From a checkpoint of a small transformer trained on Wikipedia.
Architecture: learned positions, biases.
Training: a variant of Muon for these matrices, 561M tokens, 9195 steps.
MLP neurons of a small language model. Each row is named by its layer, matrix (down: output weights) and neuron, and shows model dimensions 48-303. Each number is 500 + 25 x the weight over its row's rms, rounded and kept within 0 to 999. Numbers have three digits each.
After each neuron's rows, "raises" lists the tokens whose logits its output raises most directly, leaving later layers aside.

L9.down118:536483462499455504495470494488520503482454564482500470462542531501468546497510482515485469519485493549509467506486484515512522523527532544504531487518469543475473555483490472512523485501500475536488479494516502538501534497511467511526495484464500507511483523532476514511510499525492538487458498484484500481543517518496516507535492488480516526491491509533512478508542504500487524465505486490525512481487511471470522467464500517519534473523518505493539488515519494445533471435532555477483478520490482479522467521471481513505492468514518520524483521474527471531493495435556502492473493524513512482523538508496538502536493499485493513534502489481476520470462463500448481506534519530491530488501477494496491492503493493468441490538469490517503529456523480517521512488460513
raises: "s", "ry", "ries", "rs", "ies"

L9.down1106:489516503551526522499461506473520489559512473505505487520524506502519522483504493507495488489463551509574450518504538484514521449524512468478543480450519539489470510512523513518496484477494535464519531508513484469531485503478566511462462512498491517517480520524467507531494478484501492508474490472490527498485502531499514515476537487470518520505480528475520509502523528500526512510489498500461514494518511482499549493491489537472502489503470547522507481495499504492463471508460488469510537481459465435404499546513480488502471550479508434530510482497487491523527489515490561528470507495488493485495555505520511482516466491505532516498509491494485529460493465474501507529508482477445516505500513494468509490493478483533518520524515547503467501472487480507479519504507526
raises: "0,000", " why", ",", "ward", "8,000"

L8.down844:449577444499504451525493530499500479523487492517490520500494498483502480524498460485509484560514510491506496465485460471502497517527520568480471525467481501501504515520489493470454520485479489533525488559505513439479463519482499526436456492536489488490488447500492494485534473551464477514510524519443504497510536514509509480512519480503524529479484574488493480499490485475466519476526472477490477510519486513505482493508491464504525502546518494508527509476506499500519505462479525511501523488440544537499515450515502483526507494508486480528470443540516540490515503497519514517455482487512523557499490498471464519476433504467454525497507464526516501493489492477494510506500517464514497513488532517468504531506501456473495477560506533460505498496546501494521536521519504
raises: " own", " father", " wife", " parents", " mother"

L10.down37:546526487486512527462487514539469506499548502497519436507504492507542518511517520473475470496528487513499498549512538499541516542493498533509523489502506463481514472498544485464510478480484524510473568465489467507537512494499491488482532480510498488518502531488509494499535500492479488491510505471492500513531501482538500490502464495501468460529516494508489499525536474553500493487528482481485461500538498479510509520451508499465501493511486503498491437472505474505552522537501482475515531541482498515500493469495476535472449492517500497511488451452474462487495507526547565496497500504496466553519499524524505471480506478489476502480491468516523507530490506471481511488473485487516529528490526502471504534496568502492525470458558498507499482524475485472482447523502498
raises: " as", "as", "As", "ius", " view"

L8.down784:497507484494488495500484492520511528481467505455530520479512494487522469514489504501512495498508448502438502492525493434479531478533488516430571503484522537521448517495488506522504520519504526495474519521487510549533536519491506498539511487523492495496505519489499454494515517528508541526500538489494462471519511489519507494511497469453516497538492497495495497508520527464489528511490510513521495503505489509496515523509497537457517475496510467480547481509470533491455542496507510528534482488459494489549464522510477480502552442506542462538482453489450526540492513454468471486518537505476500501452471499477510522491481542460512548494481457516519528456540483509528512488498524516526502484532500428488502509463476525468498505497490483555542475492453494503505451519516507
raises: "led", "red", "ed", " affected", "ted"

L8.down544:499524546538536489508435473553525490531549491495491490492457519498462504528523529520498497457430513492528543501497540459481525517512470487505491436457522519491515501543498516524472531506458550471525502464468495467483499480502483532481473524542502512500508513462490556457478517530497511478506518465463470512491462547471488489493494517489520498501505487539476496471498431528480482536512495517540533499466547471491510456496525451528524531484486500488518515483519496475490518493496485531492492502572516538513486502519493491480501472512493473536535469502515523538497497476491458467517519465460535491558516491512495551492512502473537528515527499499533507506520484525503470530493466476500505486501543476498513461503487498502475474533520494491542504481510491473484519548459511
raises: ":", "):", "---|---|---|---|", ":13", " —"

L8.down795:492519512492522520490500464552495474482524487462471501546512529470495498508511486446470477497480488534506516486518472489456501496520495448530540488548529504476513484477473530484492536495466515515496497469521483501473493528516517498506498419492468489505490482513488512488515500463494486521478512494503485502483542474528486504492473501507463490486529497472531509481540522475514495500565514481533498455546490533494539513511491484496498520514517481494487490511474473505550554531521476485480472479510534535496525535502544524486490476485487536520516522469492520479538525464476495489499496501497448485520543467462485474518485481494507532458515517517466515556497495499491457541554461522493475500484478488541438509480529472492473496518484494531477516533503515492458511494496506
raises: " by", " from", ".", " who", " with"

L10.down1099:469498504527558482519521532464492497537535491527549511509515494491504488495507533476478469507539522521502500503513499522482531508516457526521491506462473458503512497496513468517528525491503469479491465418547456505517452474525480498501489538484510508503466552560502533472531507486506515469524509493533481539504468494493476504482519512507499521502489488482524502484503517512455545493499477491462532521499465509478493445510490520516513491500506521504512498499479516473536466484519508506520505471486526517496481508483518476509476503441519475437494494506498514523527561518498497492493516495495501515496511534490485494520516477532515457527505465512512472523500441492464454484491506469473529493529459527442510515463526500500540475486471511555508514521529538512494456503553486
raises: " and", " or", " &", "nce", "room"

L6.down701:498573501496528538491505461461516490515529487503512468522488483475458451510487461479524490474466517477468515516503489518509507548504500563482518518487485481509522537495461496452527515481478507523497515499499503480498539577490528487482506507484495491505499466546458469469504530528551482516489460493527491516503489510480467470479528476485537489496513525476492553494498487532475523507463448499511475511525505537509477477517493530498512514472497486477472493533504478513474491520472514529486515541521492495500503513494521490463468521503498486480465511506541485489451474480483497513533541514475541483487487460462518444518550467525508495499524461477489538462502556441536552480506468512488494564491533552504486464522502516491489491480519503503490479503478457482471488522514503
raises: "ly", "term", "tive", "ment", "mb"

L10.down1053:451508539508532465517513468500529497493486517518500484478518477474496520513496480485462486498503524512507498563503526525512513479517455496516529526551484501515490472522489486498530529482531447530449516478530524520451488468529471491489506493453528509471501499520477481498512481463495532542490557482536481493500515479505534538518520531480504478473507541536524534476525471506521504525526452518540441480501467498479479531482509487505487544468511507512521513493478471473473529507507507498511510491466479460516501468484491493497480536545518531487493496512481481509535456506473470481504533456493522515497519511442491523494500548514478542483475491500488544504521518511508524488476484503483534465503532470554487506493503452503500460502489511454497518505475496478461521524499510
raises: " time", " times", " point", " height", " points"

L6.down1111:515512468477554457476495480509535490434523478517477474488526470505503497455478480462511537482493501537486546500517533508500513525460486479471507498495476522514529507486485454523492517486519489497480530488471496473548496525479511488582515510479496506550520506493520483495500470504537540488509512465530520529509492510456501496496485523484472488467493509470493504506470543477549489513554491511506473500495538536510510468533556523505522487527500491489526508530490506506440484451540494526488490519531486470525496464489504475551510501500510454574465514471477493493525474519477466548486503451464532500540497523509526484487506500534481520545525485457503471466479475494534524496511480494532499519493507458448545492529484468467541475484549473483488524521489521496514461475517497
raises: "ted", "ting", "yard", "nd", "led"

L9.down327:515518524542495449487498552447502475507536477497511492508473496498519484486493541466504454503505525495470533498512513504471542536512460507521539491522473458525478523483502478486499485502487489514473489499486456481495480496514528516505511529510493488507476532536521524485515543504519532505515493465481519515528477478472466505472547514519485506487483513472517544500519536505490521521452475520493517575488481496454500482542461502514545500532482502549480483461505546475481462479526535485498517438488565519499474504442522485520513472469508496489479465475520470515513553527505492468498492496500499492483479522542498529523522452494508474550524499503537454507504470497503476460516490496522507512503482491483524533498486520464511451533503463532521501518468515485507467522499499
raises: " and", " &", "and", " or", " et"

L10.down1011:476507481510477530503504525492509499451518522512450478557493515524501467497461552508529467459496463477464511532503529512541486522519531513526514526486518500475506545496480505506512531504491464489496499473496463503532471510482528527450496488479497498526542481499535501492520468523534479500545533501479467519507551544485472494487513461490539541501522527553522478508515509504497487467458492471516493462496456479464489441502482501516479462517534457475494490559486545494525469528525536493465513469525512501550459513496506465515521514507510513533506475497464507484537455490482478507490518486523513517522486520503508478524539500488433520454516501487457484462471495456512530511491466511520481510496483476510507466494477475495482499496510488509554523507486495456501565476462505
raises: "land", "led", "ock", "ned", "iness"

L10.down1231:505536483519540509483498535509500520496474527518510489481509532467487509531446487476476463474508472493502491488536495496474496486498530481526474542500519477465518528517468456524499523501464506525494450513505498499477477524449486493459503529537444469535485506540482492551522517497484495479522502467463473475465517545557481558523464508522505494509490526525491509502546523503494514508490513486511521504539495488498539515512506485504534487495506498502484536491510500490529507492460532522473526503489460457486479501512493463455488526506471523476505489535474492494470544501542498422496514503481472501467497567525516553491478464505537483505523476502514474541514438470519533463510512504492505479534494507524524459546450467534509500512521511518468509496490498486507488489512511
raises: "ologist", " medalist", " Director", " manager", "mate"

L10.down933:492525517532513522497478475495478469505501517522485471487498509506451477503510540492457494477520564518502476494474511470493537455518480487516452507472514507526535493521512470472506508442472513501478535478513524498527488474476464510510516535503478495511535510542496532456520498523488495512477500472499513513507503514509496497518491489474494508481531443494485560513492488514534522490520484493536532490423523485475474508466486481483468498535508549507443524475522513461486475495457475535439486471510515489477485463509546480496455501510492553523516471538499464520497545504532495457480513517517456511486487503543472458494464508478485541545478469480474463496492515505536538505503523510501503507495505519524508528463516511464512443499488516534472515488551473488483514517479492
raises: " later", " years", " days", " weeks", " hours"

L10.down942:542494507511525545489488506517477522541512471477511533525484494494495515489499484492490508486482484484492521526505486500466491475526476493479515519504513523469525484460493542525474464424489530509533533486479524504488465497480479497491482493481496512488487453485489501489461450468517533505499496467546507500508474506541475475569528525486530526515476484443479511518493499533515489515476481513554520507524532509507467514499506492514486502502500535480487510475534539533458524534477496492483498481561488503491506509474552479466477507488508447465527529522482458541534503542473548510458502470537498544500478462543497525534505477524497465520503537452515508520512478482466513558491495459509460482503504507496539506488495504513484499504525488487516464524490488424470504466500499
raises: " until", " since", " subsequent", " from", " for"

L10.down673:500519473520516519488507469512532543538477516496520510475469562522535503505524481523531538526448481551449500522491543493491446517461507499458495498479443480479503478464491506454515501552479521514482502479496501484489504484541480479473500524520530525446500497527500480483533517490506522515472485451480497527485461515508533544492537491481446506509521506509488482500519515539545484475546450465480503497465527486471475513482464514497488505504558498506487519497537532530555499492539490430476463520471511472488485491501489472516519505460531512514450502512546501476472515494529487484472508509503485480523498488477507491476516510472476471514514484537505546490515509511519466491529553534473507474505524480517520507510474487490487487494505520551486516490476522478509505468531535
raises: "es", "ies", "s", "ins", "ors"

L11.down34:523523514467495548535503481489508492533432488491485488482526526506494494559504436484483532481505472436515493498528517520511546490491486512499498464527509493472490505475510532491482484448499463533513479537511520485495514479512557509478529509501493501427527512541500505541487526503557522496525478495523497502503513462519497547520501484536537486482521499509525512524510457447511470540495537490518508503513498514494494521498501532502510500481488564517518535465465477515445525531486542478488519500508485490464514501537525532482475472510463538500503504536535489460518532504516459512501486514488462488497463517537507546494462494527461505521516504474486461499487480536490510498500462488513495476503496472534499523489465507441460529460470499458475518498491511516486477473515460
raises: " to", " into", " towards", " for", " back"

L8.down585:499500483500507527477503518463475498504523510495538537514488456513533495504490529488514530468476508498452461509473524513552489556498526515487494489509534540489510466512477478492514493488542475471536508479479500524457511532531441514538470481471522513511535490503506447453492478504500503477489505502505501517474533473500500526459505540467502514563524481446477481475506523528516453472473534519512497501492494490493486516549505495491484487554496467517534507497505491513471520503531516528488544513499456522508461490503493526510470493516473487522446468539490497494538460513511473533502511560487508554491522538494493512476506480509445482482493478503479524496512503500479467487483488479484520539504540473524518524462472501487513478533501445499498453460552473495553454461481516
raises: "ed", " basis", "ized", "ted", "led"

L10.down569:489490518533473556525453468475490507481427464533472502508501512515484484526487454471500506446470457483472531499488519491525504515515521483538493421524510469489502482445528485491533522444515496491482518480487518518508499502491510496448514513490484499466501491513541488508442501538543498491503507495551519545490514507493544493515503508487508501487538454530475444496501494493543483483511526492496476498508540488513491492503503485491532530441481497535502503487486466506534494484507528498501462474506511503504501498515514548540489485525472458523428494490469519449458525479518518477548491474500493525508500505544520494517490518502515550458464508525511513500522546536460465510510446500520495470514512514515504487508518502508519488458499476514479516493520465457531473489489513
raises: " into", " all", " each", " to", " Off"

L10.down66:518476471577522481524519471514493488481493541421506513458496501519488545485488483483519532459529466496479501499470511500538505459487548524473533515428469564474509528424524458496511504495548515499533517492484472463496525533515485499510511542528498505474489509504503503544482543541537542484488505497476483497500490499494539501531507457462489498494529548478511483494532493504467481488495481494496528494498486494492470490482472518502579522470487497527518513505580489477484483448543532494524467506511474487506521463444494489485547451516527490530492495462495510478464485472508458504469512560491502473466483522541497519518479458467483508537510492510528516485520524478514512481484514501517524499561471514479523513496522498497469459506459508500488483478497464489508518531534483
raises: "s", "type", "es", "ions", "set"

L8.down1013:524535512484468521512483472503534483512502473521512455543527476513491456494504515508484508508478519508507481510510516503486516506506545462498510477494495517522509466531527486460495463470525502537512483543498458521513519456516501544536459508473515527502523469511513475528524517508482481487479533520517535506525492551517473555477485531510451522472514462471462490524499547499517542509493476432530516519526476500526445542446520476534507512510474473502514491498501519528489496463490482508511505454520508538526515498474495524495493508499479478526512465498505506484516520422493524539453510506458516485526509507505474528494488497532465533502519470464505518509528521486451471507504505480513507513471560469506496520473554519424498489492488494463481488520538468485489500507499507
raises: "ing", " them", "ting", " it", "ning"

L11.down507:502501491477507520426512527513500519500524517486541479450495473497520516502520496463454481506510518518485518531515552478512472539494489524532514501465569480479489475473512467455518491511568509482498483453486480519566479522515506474495560487487507506526513531497501461509513514505498474500486522503476510502485471500493509499528471478500475468496532528489510480523517470495462494443521496525491490512512547498511495520492487514482535501505491469526514460480503467509497515531525431469524549517453530521526493528491492520486488537490495457496520459476498461455500498505534555491511509531491476567528495561546538475515534478494531513486481512513500519519500498448495525483489472482533524512506502533505485546497510484488519481459496512485490502496483487471500480482499501
raises: " as", " Location", "as", "gio", " As"

L9.down380:544516500500476506465479552506524546498508498492498524522505520499534527508516487459551532482509523487466526481470520537498502561472486492500525504521528499467502518496481487529482471475515519479520520491533525468507503469452535461499529477527480529508504519498510497525495510522473490510507512466509496547514450530475492474478506501446482505486529544471489491492519532490487528488473478492508521485522467519547505500464470484477514448483534515437512520495484502506484556486506510506485470485525476450477519497487476488544475506487503492509499508527487538448477556503520525561496454476517511532531501505496490458514495525516445535500503525472485515477549452498508481486555460483501532511481455481503501521489536463538545500507518491535499489487467501483492476530486572
raises: "ncies", "ments", "ive", "ries", "ify"

L10.down1067:510505504500477500526566520484473496480483498498520504480510431525516513501464500504507503523492535522482469538494466530490467509466507517476472512530466513527499449496508523493498501491534526474502488461499481447491524499520514473514475514495505522506459454511501480485476501532525490479498554487482458466529500518475530497500458478518484500478538523497547533520511516482491518470512486463504510532507539481478485505463480500487508456505540495518553487517496502485484526472502458483505494476518506516541529518510471548509561480491501505556500483503491504511515494493485525556510499503522486538484477480540480524502507493459493480471510506474520517473503525548527522481519508491502517482479473495461497509480504498519486520496472495516498484452413421537473488500455535
raises: " Location", " begins", "Initial", "looking", " performing"

L8.down638:506536516493502506519487495538522478515468459492511499520544432510491479485549480478506492435480472511468532548534473501520497530475480523513487519515489535508541473520496488485522512481471485488507535454475493479514485500521487502548480525501455509504511514500512525463505492510496484470480523480499525482549490512510513543502500452495513510515494471496526504506527493510550479475523462503507523475455479544474487527505532492507456552517521531460476520518518491474483534498469528480535519505503517506531537526457555502516511465484486483487528451500541494456489465475541511541546493483452525485521504479491497501533487529488505510512529483481460480472515513471487445492521479496472483551510532503486473480527523469494484481472472453505520492451563474494499479481527534
raises: "ment", "ments", "ly", "est", "led"

L10.down434:536471479486432514541504542555510458513451510493519499514483471484488440490478486523510496444461519523531474514525508482505502463496485484484492470501520507497505476494481512509492514495477523475502529475506506535490486507475457483521494504532488537517474510489506506568503527550518471504482485463515539527520497484479497490512565432529500527469504483507478500486479504504505532495497512514511494488483463523485485492518511484453488506456496505501509522496508507484514495515482531559501469522523510484455490493510444540502489491505476511444505531471480471513497538496498473542521499533530509480517533544516534493482507525483466506531527500527486452485506469479443508543475472468496504497558443549498521523504495481485480496543500551536490497466472525509497493499487512
raises: "/", "$", " females", " males", " +12"

L11.down26:470513495494524494488508495505520458503506521470537529479487529535494481520512504478521489473544491484515464509544506469517524520535520483500498459522462464557473504505492507465480512536480538481477508479474519517521506502520501511480491513493523491459523481477470490496533480544486505485516523525520504465515516514502460529494526470508473445503506466548495503518499531514522482475491486511507486502472525518508520488486523451488479496491540520523484546470474505506486495473521514470521479503542508545474476433472489490509466478475460501475516525510543488521512471483456546522506505519470536485479500500532547501500514537479435494528471528442509507461499503526519537451485501559509499513525485491538453469460502485467502519510497504477465472521534528478464488518512485
raises: " secondary", " high", " primary", " High", "high"

L11.down1079:522458487521480459502544489458471522506519488482504453461475494519512479541488490509483489495481499555487507498455515471544481498529506440493465480447541526532446497505495487474534541513530539493526479510506513486502496503533518494499504514506494532511485499489551455486523498473518484553536503477489497465522493536548501461520479486504459485542501504459542542493488475480481510528501499479510469497509495522418476513481493464528538511522464468522499508506539531524469496509476485499524446439476505495525476555494486520514512480446467524533456516505515525478491510513501474504537514500517498508517502501488518479524490477468529484511531522476502505525509525525516530487481455531518497484462516517514507505530503519475537500553501479474501467515521513481505483505473510
raises: " December", " June", " November", " year", " September"

L11.down188:493577474503521510537531494451457528505500494513523510495481516535512516520521508522508486530469539450530517492486536491515501499511528524483495527504550486509480518468531479516532489508477508506483493496541503496491539506476480512482507470490515478444501486491506566463476492514502507518430492502497495521496493509499483516528515493512479517521536490573535512471502521526477483540474515473422500535482503503499449492501514500522501498475459512500474513471516497431461487495519492527485480526470505494497513495485464501509517501518535509520497503525479508503494511508502520477491502512456499478506531480488528450493492507519551491471483469504487475543445483466482498546484524501447500481534493525468506499523535497548480493522444522542486471488517542487492504505538478
raises: " \"", " '", " “", "=", " Hungary"

L11.down928:507522527484522547500459500493532494480463499484510469527486516519488490495520444528506521502483504498537538516494461485523497493574536534483510469515489500479528465471558481491475454532556426498488551568497482501464474477506523428478506490505525500488491493531487431490432486497485481503455529473496488447485548535532458511494525492523473521533519515514515492462501466494520509472505497505486488503480459480510475511534483503512510505482489489447467460469480495507503486499483515474494500518505490537528505449510494482481487493451514464454534514492478459519500479503437508507493512502497485516499488512506516495532497515537493468502486533571519511512499497495513471524506494548517495533478455505505514505496508493543505484522502520488468497528506510504473547497512517
raises: "4", "1", "5", "3", "2"

L8.down401:505505496492493466502500535534478482513451489517475537490504459509495516485516541518500521461536467506530549478503494510483499521494533503509496518507532508496524507487560502499473497517513501488405465542520520549490471480490505533519499491500521491498491500526507529558490472540455483444488503449483518516481516516501481548537522487500510554498518491497498498478456467503497551502499522482471484515523463444506463517475514538520512461503504476466459489473498539513528451464510538516488515498516519519535515519494522519497489474465490496462550500496457519529544543501529503490500506500509502492556492406474487510517512504542500510533453486490515479483480493473471509510498503486497499532490492526493455511509556503512507502512488514477519459517502487471513563531484520
raises: "4", "5", "2", "67", "3"

L8.down976:495524496549519489474490472526533508530530490507514529548497553490480475526509503480486505502493497490484515484491511538511512461552473480447465486479474518463484499491478570520501459524497513498473484460466505514489508450514525504481482512437498482474491459496453542492534504540494470492496494512514507486525495500521532503486500517537501520543522525476450530496447511482525509477503511460503498466533523515501469477502533503531500512465513471465477542491529483498462497495491526479472468518511505524504449503504533513521446501474549483534486513541492480504486480513503471536495534520471495499524530475470513540530468504542457493541531484503479511459479524475478502524472522491508474506504464467544495478477501482503465500518503489485502479474487547465484549508548482
raises: " since", " prior", " shortly", " until", " earlier"

L8.down285:510489545539500511491513495473527466466490500506484472484484559490541495534505513468475487522493474514527475498536513459466463479540502487481456487460495526508516543449464502486471505513513473511509515514517495483462506500519488471518512495478545507491529438497494512519518520491548514517514483500475496529512482527501510524486503536574460478503476452508483530472481428518511517488481478500475487535516527507483481459522498553470508557501472504486483518501500459489497479444485475521485499479470498502481504501519506511499507523493441514551488503490478522483520474549501496515473496492496489478498499499490536515481466472519537493463498497538520513496485436454517534542512542456503497482491522503492523512490466500482499549505537504492442513504510493508497526480560504
raises: " another", " a", " the", " its", "née"

L8.down1143:518530503521492519457482495456539530481484468506509452485498503532512533494524508465501468512527514513497520522489492508521505506511445501491548516457518526526451533467514507483468482470506513449478492540465496530507485480492478531479514516491510499441534495516491494472471509454526503534467534520474455513478493491531478519495522511460490529505517507434503492515549537521480497514508543529434512450443489487461472478524539521521476450494439488519491487497508524509533501472532468499522492575496490498456482533482444495481456533479496479506506517498497535474506504493499493459517516488493553481525510491516501523518499498520523495463510506543507478524498508503551497487448485501481513516494506520501489522495504496524468497479509513503491512520530512499530489542524468
raises: " \"", " “", " K", " T", "nd"

L11.down1074:473530536467482506521533485531489497433486530467536481548503489522472508519510520522489498463497530463494509494524485531528512505502490477518509481519463513529424502458486483524501451463501506550490467483545493456502512475504522529521459459508497502475481517486508518492494530519498455503529518517509441519506544515524462517516481484519498476481519458502480509494528543476534475511498482490508499493533520492471498515505505519501476510511480564465506489516490504497516482536454482486485497480510524518513474497512493510495518510493512530487484524501465550505524468483497502513495504518469489496516525489467499538517495491507456464469519518454471487542481490542479498510518490506483491507489509490529489490500536482526526453432506517509475548491501513473478487526495461
raises: "′", " by", " with", " km", "from"

L8.down515:533484462531463536470547487525482549513501537505511514494497492488553534498499509495520466507509478509514513488494548493532483513520545507470506490488488560505505524519479477511475548483507508533510468535512470461496535500504467460510454492494502539435492514537515487512485487510515500522517522513472497534495528539510542500484532464456490529451493497536508504522536499495506496465506477494475526494510533478488512509493519492494538509497523510480516481468510503439510494479489523466501449542485477504517446539482488466484482490458534464517461566464506498471494499463494501487458528511479475502507492501500488534529491493484502527529519540482497520530464497495500529504479522498488489533522476478488520462495534436478525485527470499519450497482509457485500501458526500
raises: "s", "es", "ping", "z", "si"

L10.down1230:471481498536505509490484470462503440497470516495496472446495514504517509473529494491500522518482449478575515528505499499507459533447471483473477498522513510510530492525507494499480501479477522519496514514507461517468502509478478447526500481515501513500483442508490520507498524490509483482505496527442510532463485535462511499485499540459456503522481469498494512465535516530533509493511494537490504520486500468482484480550555526529490527514495486521506555509521501547525513501533500496497514500499445488503501437524480512500509533523488511457476508541471498493488467545482489454485487520533515555503519494494505472542528453515536475509520517553528497506519505512508505521465514484583492490490508481471522508504470487496460487474475502500493533514530471507481509497472518
raises: " their", " its", " the", " another", " be"

L9.down466:479526423486521510509480545494531476527472486528483589515496510483493499502513484494482521517506512489504526496507502498506498487508466544492502465467490535511519554539518489475447547465535501542487504556528482453533512484469509509477480498534496478458494455519471502510510510509506515527495512527455518492499581512473480519505503497497497517484513554491493487481506525497450517445498497478517515546511486498502481501472481483505510503540524491518518494489496471511492534454488564478507488506502507531503499450501514495487517515490489462487493479516540534440531507510518514493464510465516497488490507482513479475466458529454477524553508451481474470465487474477489505531492462502559480504530555516506470480535539497480514479562507508439507512481516508485493545515502497
raises: " brother", " sister", " father", " own", " mother"

L11.down295:488531568444513511497448520504542488469504455484494496521468513533472561527498470520481487481505489506541531486472467509539520533520480491536485488485520514501491514466521504448487488490457517516524479564485482537496505478558418533522499538482484494508498483489460525507503507487518494498444504509489471523481485513461508525542537489481535531511505481518475511496466484540461493526519519497505520511507489473516510467508530515502508491490519478499507488471554511504517543537566463534507500494542502536495500479482451488488475500494513486464547507488515518519496492497504473522521505487496480542515482458534506479499475486483529510513489497443469489526481492531533476468498516514407492491502521520502514480516522510528466505491505458519474503514507521491500480532489508
raises: ":", ":13", ":03", "):", ":09"

L8.down161:522475499510507524496518475482527493457538496522517498457456470499513515505513483470462480505460474506495507521485532496526489517536503537473479515511548488504480502531506499467523524459488535498521499484488485518532564511530476538531486491532513514499498521504478506508518458490528545513470504481427509495517502436523550534495490497514472476448508445507475484534510484455482532520503472477473540529465460490525484498486554505488527518500521517503523498483537496487503519515496473533494518510478502498548510474492487475447475494497519540512513529500493461525514496476523458521490496500515497492531506480496466507499488478502489469486494483464514514513476539498513548507511452521550530465504507548478500473472495514500530457461486513452515509445491463468443541531520518
raises: " era", " times", " time", "list", " kind"

L8.down1079:523483490495485499470460524505520539515496503507532470559490482503489511510524546506513476524496497539467485547546494480522483509516498520466517518470512548488472554433470498562531529535541538482476522502509512505482486508536500533525518474507477511491490503499496485516521428506508483481489524469504515543520483527481498467530473507489479520546504495500478498524471475444532492498526528486493503483468476493501510481481513521516510465518530489528469481486498513476498535516486509501487467510467494485516495482495529517474512456491460487490483465517496498509537506489522485500495484511513481509490458515496503570503523475536519501496492476496512474552533522527499467517493522508498475512497500485464489520543473517459466502497499462486495481535529486509520481484508539
raises: " November", " October", " September", " December", " April"

L10.down538:500530483526543530520489490463521477501543463526483504528511487517526449504500517494475502525462483517490510504498553506459542493524487480563455517488486497537450466533488479474511543451503516534525507505481527499516511473523504553540505489480501522506470485526499492480479556485498464514492498510499510473516486466464459508521499505524494490461527523519479452496516529488496519460471476485507492489497464462504544474493508509507465485515499523530472455517519497507497477471468451550509499507515537512525481507472469476512483513534445509451510498496562510481482521459504486490518547494513516494512492532500507510523476488505520499498547501511488506523474480491454483514527510493521501466473494467451479511495523481493473492528513476486510487516524502430544513518505488
raises: "ing", "ting", "ping", "ding", "ising"

L10.down979:488527512512493535509518503449493522490514546476476500460531508496492550517493482498477504502473508523504545542501481432466534486497485480495504452492498484481479512542494437545502524466477480525491509456538499527486500510525463515550495520524493505504509517551494475502522498524525503520466495485492465500489510493490566474516514473477495508504496527524545482552491484531498510492500463455502511557442500523460530511516527478488524524523547511513467493476490503497497490492488497485522490485497502537464546468519529456515489489475484530502461490485502506467469523513526508496510476529483482488536498562456497511512486491506507506553500481478521479505495537506499520528506470528452523519482493458433531442492483485486508490499508508491477534524505513522485543553523501
raises: "es", "th", "ful", "s", "za"

L11.down252:478506522458477492509496514493498462482468498471526465523491494439491503512495525490552514519509472500467548515506530455511510540496514495469524525544494468508478490478503488493491485520523463543498474579485497498490526506513477523535478500497477499501497516489458528466484472515522512510482477501504530523502473516506454487493483488470507522512522459510514498517462489512523476512506466472517501474533529511521510477527545498536507506522484528444539503515512472521518495503463459463493523504514492471481488537477481524508491528541508463520554497502467499481501460466443530490517487482495499467527525524492403490537460508550483513530490515547429515476500489487483515526543482451496481517494516495512502528483508521469546487487518510530475507526507509481523456506534518
raises: "ed", "led", "ing", "ted", " UTC"

L10.down554:477514510481470504462463572458503540509551493487505489510542446534478492502510498498493491488494485526495424495516544473484557476497499517529502444489513527532485507486507504446525497499481482512455503504479533484509492466509506474533498496485526520455543478511476516485503464497456471520472499469482513525510524578524512454521518504478509461504517522477505511486487483502491523466504463507503509519476523544512490512550511502474502476507473532480443514472469460494537485493444496516479553465469478549482531460493528483509521521474487505532515469501505529497500521502513516485505484519515474552516498454504477523478502479516499485523524482500492501529556447514495496479527488487486506502477513468510545513501529519524502493469496493486490516538543503514487507434492510
raises: "ning", " days", "ned", " weeks", "n"

L9.down516:491551516519504457488467517438532555508509491459499452444464497522497525503523463496485497510487464473497510513528449518515503479562493506492523528474527514526457533494494478478471485527486528510535466528493552542526511494533462534512486510482491481511497489511512511465481487457538484453502472429473506497497527524497490488531485506484499519517512507464486499517502461490470467507487512511497528514471541534508454444494516503516500454516414498517485466489526507469491501531527477579494536520514500470475515512472496533508477571495527462489552522526506492500505553509503519473506484480494510483521515516520489516477497505521505449460512498495492485528492493484533497486478494473505505496547519521544490510495496551514462511476471510495492506547479488501505498517514501
raises: " \"", " “", " '", "ally", ":"